{"vocab_size": 1551, "activation": "swiglu", "tie_embeddings": true, "parallel_block": false, "init": "normal", "beta2": 0.95, "weight_decay": 0.11, "grad_clip": 1.0, "final_lr_fraction": 0.1, "batch_tokens": 32768, "train_tokens": 516000000, "dataset": "wikipedia_en"}
MLP neurons of a small language model. Each row is named by its layer, matrix (gate and up: input weights) and neuron, and shows model dimensions 80-207. Each number is 500 + 50 x the weight over its row's rms, rounded and kept within 0 to 999. Numbers have three digits each. A neuron's up and down rows have the sign that makes its largest values positive.
Before each neuron's rows, "fires on" lists the tokens most often at its 100 highest values on Wikipedia text that the model never trained on.

fires on: "ok", "en", "ent", "old", "ing"
L4.gate110:422447530540534493429548547524521587472625522495431495495458503399473502549525511414601546485437451574572532560582479499480419482568511579454454432456575494513527499476467543517474500500430560489569450500501520597463541505447428585390517446440461508489511497465453515491497518465515463460510471523475422530528540564522564484532471432531500607477483540492579520524591513441482475451508
L4.up110:499526554447556596532473496442438464542597506458553408515522474488554629518543519588515455466503447548554506481461416512489442527472544497456486486429468476469546534455582490528514488526486429382466518481478578439447462497479463504506522561554463452485516554410559500516448478546368441471466539479607505455417477477534568509502594464527541471531463504520500504489508512524501440523516

fires on: "S", " under", "ing", "ed", ":", "ith"
L5.gate590:549535545436509447427489393458448450566461508486505494442493463489535435500548437415457486470496511627503479592393478469527495517493463576569503484483472449588465508457475432541539586498449535497522410446574487552543440551448446547449466534427443513543497562424551458541543535540549536440470432425437423555610471507403590635420474468491486435568446540404534542460498528534478525432539
L5.up590:529440538398565551552501484523525530578502465474436507610488472495462505573558504505498445492526509505517483523429438427491500531382564604500551455511464470498457464442514462521551545536447508405522532425495493491447490545511507576472547517389495506509543511390478389499450565513526503506526381544477434552628546433412499501503590404565504463543558522496478416453521522525488528522533

fires on: " ex", "\n", " •", " pre", "oss"
L9.gate552:566475461462485424487510429487406396480472453455504430484496479440462460486503503545457459449525536468403512587595474384494482460510470493537557456600489366437562495449477544456563448483448427434558444539490448466523473574470531501480519560453483522459548503428485521539490503548576594428344563548466452451499431555386546533462491500545580492500473499552531510485510446523539482454533
L9.up552:552440545448483473448528595567447533464495576537508569493463463459470436471572531517502382540547579451528533388423528579434589468516481469493526436447502485529531495538577526453626555598541493482517519513524515456582470450521432545523522490562474498600529490492457449485490436544486487493466611519482456479475537453513514632457357449549471392548539446568440486560550445452519519445604

fires on: "-", "che", "ice", "ry", "duced", "ed"
L5.gate390:545420410498543488523499538600492485477539425518440500536525550551492584483495500527526520488482478527551547511566499516458486539488535591411584437559421432490432500469469512599488422463357519543575460462542463563407523432488480579488491546523536440457472470506455514588432412476489465484486467507472519407537526444489511505497508332532536518467513537633487596492527532449495535588537
L5.up390:428472395461496439479472445537404511554530538533455468455516418510358522435529474428603535481485526559460524517515488588522482549477436442522525479448431458476536539485543500506537465509479567476586493552426432438521532468568483550483505431347460487398365501533553462479500500499539487523481572562392471529503480532480457416531577463496457509474601511479473469534529458431508540512484

fires on: "n", "d", "at", "ard", "ent", "ber"
L4.gate139:479389461483423434467509505583518445553480502563518481480438509458505397573580508459573567497465517454509528497486544505586485462546458492513484587488459449511550579439474465502387534421483530581463487510557571448507574508559478486513432600488436431586510556491516504573490520533471462517469538443455497447563574492501546491439490523512489589629434416507551463545476542473536545568465
L4.up139:434486437437488491528475482502556488525491595602465533541561448517498517561593519466568484464488543488486541508520550466449438498502508542538459425406485608476535495537556466550526527518542461480589450528497507407544499515529438469459530482520468500522496460423484480521469521537443404551404436515562506525434564473528537542506595546488495414534435601438546528545552576413602520478464

fires on: "et", "d", "eb", "ro", "e"
L5.gate128:514554581477452448423469484557475417467501465452504522477588558521532380419541475514459459557463473576490521605594540513525487455562477535490439572555496544506557503502446531489433505492492542506461451493468488522526534408680583552450523472504475429577487519490477491527514583529479480437572523580503504628499504568493594549416558475523484623492525493557531555532548617523445518505464
L5.up128:502506486477507508469592511398485547494525456509490536502505534559619415477514422568514496564497610506539554358443558501424410548509530563394468585549449441478522305430429457486538532475582474452552607526460583453545548533474571519485486527524522491536537554433554446436490482521569515471516482521535547480514507451529493501436474521426441554535385433601541442454401433487424468655448

fires on: "ok", "ly", "ed", "in", "ten", "en"
L4.gate634:378552505502499425482561570437479502507507531466452498423500405490469472504488408496567483498506448517513487499488514410465502472453445476575502508532454460550513536523468487471608487451438525430534513582576446456454474661459544547517582448416399489559602465441413490528462529490392551524466460523504537482553473490555555499525525458518521546492519497520593455489572504453531500530578
L4.up634:439646510469400601478533501451462476539451434431561541571415529539589502474608468528550454457460486478415460466464521479613472528495557523517500569402543567479527510524572476528527484515525485370534474421461487522451457585532473456470449437496420529543502499486432531522339447462495498481484547544529436524549590518513510422451488566494483470496492631510516491572538505548488526525515

fires on: "ther", " other", "her", "ic", "s", ":"
L4.gate245:414486507547487497450564477397533510502403442506394559399499467486510472444476467533519486522544576506477666541544517467480474507433519421565510583525341481494563457470505509520456483522436512456506405529612504509476567574548428526409498421482426495546496501529515391425501401494476485424479414536533519430514447594491519516445461524398551575508549500548459487577424531495505524485525
L4.up245:515509587558487359464509544460574533503470573630594505418542456509489487434539446434568519546439509511489472543465482465469474433451407529459527413414432493493586463558523441504496629383550467449506471528470495488444511557560507527546415530457461540560497445476519467475559493516463460492480530539502539488536477496524451478476534444577446506564521490534506442557608535466504551481474

fires on: "ent", "icip", "y", "ced", ":", "n"
L4.gate277:444489480491502464477617497543473529446525530455475464523498491583577476506593500504512504456532441450536489493440418552603453497535490556457523551519357463459509484468427492518488527463510557520511461513521517477465599478494476487516459578563532497545491436440452544410455550544488490513565538517442499486523505541520631515439592534522439599469471422592529471590559500541475503466530
L4.up277:508492483602479531453409483579580537570441445562457482549471625546504641558538612419490490433534488411440489521569449478484469525423552491462490535509482491495480497524489463495516548539456422398490424517394552476482527539463472465546542524521459545492517531490529534633452446499461517404470464509518471408471507474450514484517578488512516544510543472524481488370470522615575471447558

fires on: "2", ":"
L13.gate720:439565408424546502538472433468488568533529501431519475442589475452576445463530447547512508468449491514517481496511475470520548516541548528492502519424507520545564505412484496532534557459459513500544432428485497534548535449534497518564539527521542563540575475416472472613513508404454468459493475570580461470522586425473532530517487453533537457442437464542533393525523541466433528469578
L13.up720:496501472541533511509428494448513507448441500424401577537565496485507542497540371518477504537525557536414479562451521470428522499494599486501536498453461380485494510485452432536525484581483446547403535380448439461510466446544560505444466508558413439478517492493504494489480453508517413442537469503487422480496488573445550451570516507515536437545549560565523439455572439504492423527480

fires on: "nam", "ent", "mer", "st", "ad", "ond"
L5.gate1216:580459483484491471511499477485462571540475486442467511556510514549563507473500547577477493473508549499505610454441492407504517526441529551530502498439519489549496525449550627548519497476517468451538445430504483489530577386551492631520432507491534567540507526554470496539390462482590384552556460492468468604426495430494492468505601455475516529605414560547555421459524453501455444420562
L5.up1216:499511457512428557489559495575457595518464560503517547531623515524493526430472504512496452444415527462538463518461499431533529490507507520384504522482432456499443462519582486594502439504500534452520498500487530483551591528495515385505432463502531565562526499496480533417634475576398457481443491507455451568502560541475470533583461499556526642549453511555518586553487485463514538487491

fires on: "ad", "n", "st", "1", "en", "vent"
L5.gate542:528542567507525544507529603536455579446422542504552545590438542451499460531463550505608480515445469550543451547482443530480614556485571514504592529487427404556466418500356537523453526502482464521442382486513484578584477468584442586522531373497578558583490497523416505499490469509571471468481404469501488507413501440457545541514556501536495579478502555560455519546528499562515508443485
L5.up542:507513577532498455578498429549436503583558536529446483537647475470390455545504604383492446534497485435485472528511452525547504547500542505475556428459484473499504472531526507499555440538473611513554516488546601476503518512536421471456499467569588459554548419440487588569393441455459567515538531491506522557498517503452517490532545455529408596482510455475519430559486520504512445471534

fires on: "et", "ct", "ther", "her", "ets", "ly"
L5.gate992:534459622544451462471557525520510490627480442454462532496485470509561413489515427559446553490497601541535501469500492455468517516569516476492456588561476413476460475457471553504419398661444450407581542448431565419497587402466530610487496503430431552521578555610504450510529456522527461424463458551537544410510431504483417515412428495509516546487460552527549516442545426507538507533457
L5.up992:557503429528510512429569526520427567487538528510477472576549405465534494534589410459507474503514439518570515546525433545467504488459414543475583393633562493426599477423541507407467431496526479464485492552481479432506530528543533574522549420472527507512529517386498490471549542459577492459554484506565593477543557519517439477466500457436580525591536462467551545460602608433492525528510

fires on: "c", "id", "k", "out", "s", " on"
L5.gate793:387536533494542427494539432535489558530564473533570506433468476432538462501526553518588417572566418557415444482566415557490506475396452560599475535533428461466467379524523533527483491500455552406530478495565532549507555459422539494515549484488498496477503441514454503494515563494554486423508466439425519547564470451515560460487486550393436468544470445555510565498470443550512494526517
L5.up793:457543515608565461406494466496488464550438545464463490427478525498491510549539504429482495531489481542476508491444488555594509425410465543626542529475469557547593562626464479531569494537470471453542496546472407428527575558436481458426493446577523470516566602436480486476521508516508506547490541557556543482490487498502424508467472535446569533513526508396495511569594556525469431468563

fires on: "9", "w", "8", " w"
L9.gate1223:504539528484516422559475480446442447487490553674537423459568567524344504522524509496524429469514559479511486416565520548470438556485513536415496550547508470548484414509516534412481630518533553447477595517533492500479486515534510650579539418561403534493527485508492507447514483490438549449556447553430510526529459473455446496552492447550513435481496620542597506536486585561537560548509
L9.up1223:524426578433623566568478475456458490527538603534625427533513480454433493429522522499502560529450493540511422515549559497594490522567519432515463477419456488464449547552548542605528588511578513542521551505553493514562522427543462583485616528449403525543447478528535463485444529524444579514556456517551432571412508466474562555484452539506467443584468546508560541455420508512464477561519

fires on: "ay", "icip", "d", "e", "ern", "ays"
L4.gate708:407506469610521488487522445506529449502443501528599463401456465499561457480533496550515479468547501498472513565470604533543510552521428667486500480567479489492555579488574523450436590516437484530570414489541443475499516423491583559491496528609502377480556491413528455529482526448551502488569498505483532553485443364570471516399576379455548569577486473545499487475487550397467503505518
L4.up708:511478516567433489420510547474555468453461527484470453523416516542408472482525486456428572482508497551478514555451509429529484544463477477561472514589394536513403534584435498446413545561437507548463593566432522525525528422545535492518523518456573463522525543395514496494486462466586461548479443646453518591520517409580552482465562493498465594424483476585549417478532390520477441556450

fires on: "–", " (", " ", "-", "1", "2"
L13.gate768:405507453510531502507531500545545485500480509532477484440507524434521548539510514553545481456486488530606487521451489535523411462500473518494571536494484474575550596479540539481530459520491531426525522498464619501540467541536518589563546475471527477561558521506432430514446503508467509540462515518519506493517516509449571450502449558530484437489512482577445466508492487606436619528387
L13.up768:543552569611425485500487447554528495463547536475431461467527548487403527372562499473445470486501462554527455617528538460512582463512495540470451512486473527509518494551464425452489504441448529534446505563503469463522462431508463467528475569559433466450488498512459426490509431555513564509574520495479591518472439438555548499441493571550479431476464555553487500439498541469444506443456

fires on: "g", "ol", "id", "ra", "al", "c"
L5.gate499:440566557563509435513498465530480487479461548490523548472439460497503498567452568486511413506539497545538494435545431499532599553506490523487404534405438459494550412430544510533476529451445530444525485470504477527551399473480500508325415497509438449462559416469506476448476542519542500591469497411471494489537499449486484517539448592423489586446517491574455420503509466619474472506454
L5.up499:539591570524424478440536556491498493497503474504614490507403513454459561575480447495465505443517487493509372448482501455498497494454436426498507456434530468455494495581525513491552608518459584498485498518588483501441512491469482523457473484468489475542519488522519492608462532492531483576478581441478571533549491498474509404497398436464495434526531557493495537475519463515489492557508

fires on: "9", "1", " ", "2", "l", "8"
L9.gate966:472543639503501431506511535429517435565483519545479552469477561421547428585546582441565534468509440540557494438497463588493452427492539492419501554563419447548611398476605416483522487451526471425522573540511509476518517551469533641496479461497500445570561458458502550535409458566469514501565483517484414531597491447493501496515483457434532391490513571569555560584496549619514513462455
L9.up966:580485511494464532470488516548532477530515590517519420471471405509504490529568505420544502558544490478508492462473543539493565591498474506470447480543515516443479512513518565503493493453597470402368594527545506514493528512430562474521524450490493480541510438443495532515467540510491470514563554558479525589528503578541532479504542515563572460497586376539413428497450511520585642554594

fires on: "ok", "en", "o", "ch", "an", "al"
L5.gate850:488546498617547448454505439560469600490483495501503441464486432473417529488505506469480538526494469478514519593524479585560504517528500454475471417507531507441501399459483398485473527557503519476493432507476552606502501545489433490515568453407571359509503449522489503568467438488463562492449530560449536530481492581526582491475476439493453469541464514622492500474484550425470412502523
L5.up850:521472572560549534578494514494404479444545473487439483497449437484459480540381464482560537510577457463542419491509528579426494405541468492464475462435451419409450475389504543565491497523431493478468438475548491486464488524515483488475570572493496504514592535395533478441406465517485605471485545566482479459414483550543563572538531535562462528499538555473490521437479345534469434508448

fires on: " ", "–", "1"
L13.gate843:516489466504513491422492463520454469563531537475513449565501515528455537527452493424552475520525465556482456563518530562543489581498460526460583565477536527513511516507470548529524462537476487412515497478566635435441519459519581497496524446521480441435534450409494443565567388588469525587527441481483566559522608542515487474465512605538513580548498521460443502529457483648424512481474
L13.up843:485485448537485525513572448579546528467605513521442463490510479463503485581597436523462496490397460500546497579498503434459442493525505578473626472490489461480463427449519438480521571534447484508386543452475565600561531465406444542483460483527448449506505537544558377579503465524571492527467433595507492508434409471545484460425519546551541491455539605571486500521553590616392565490437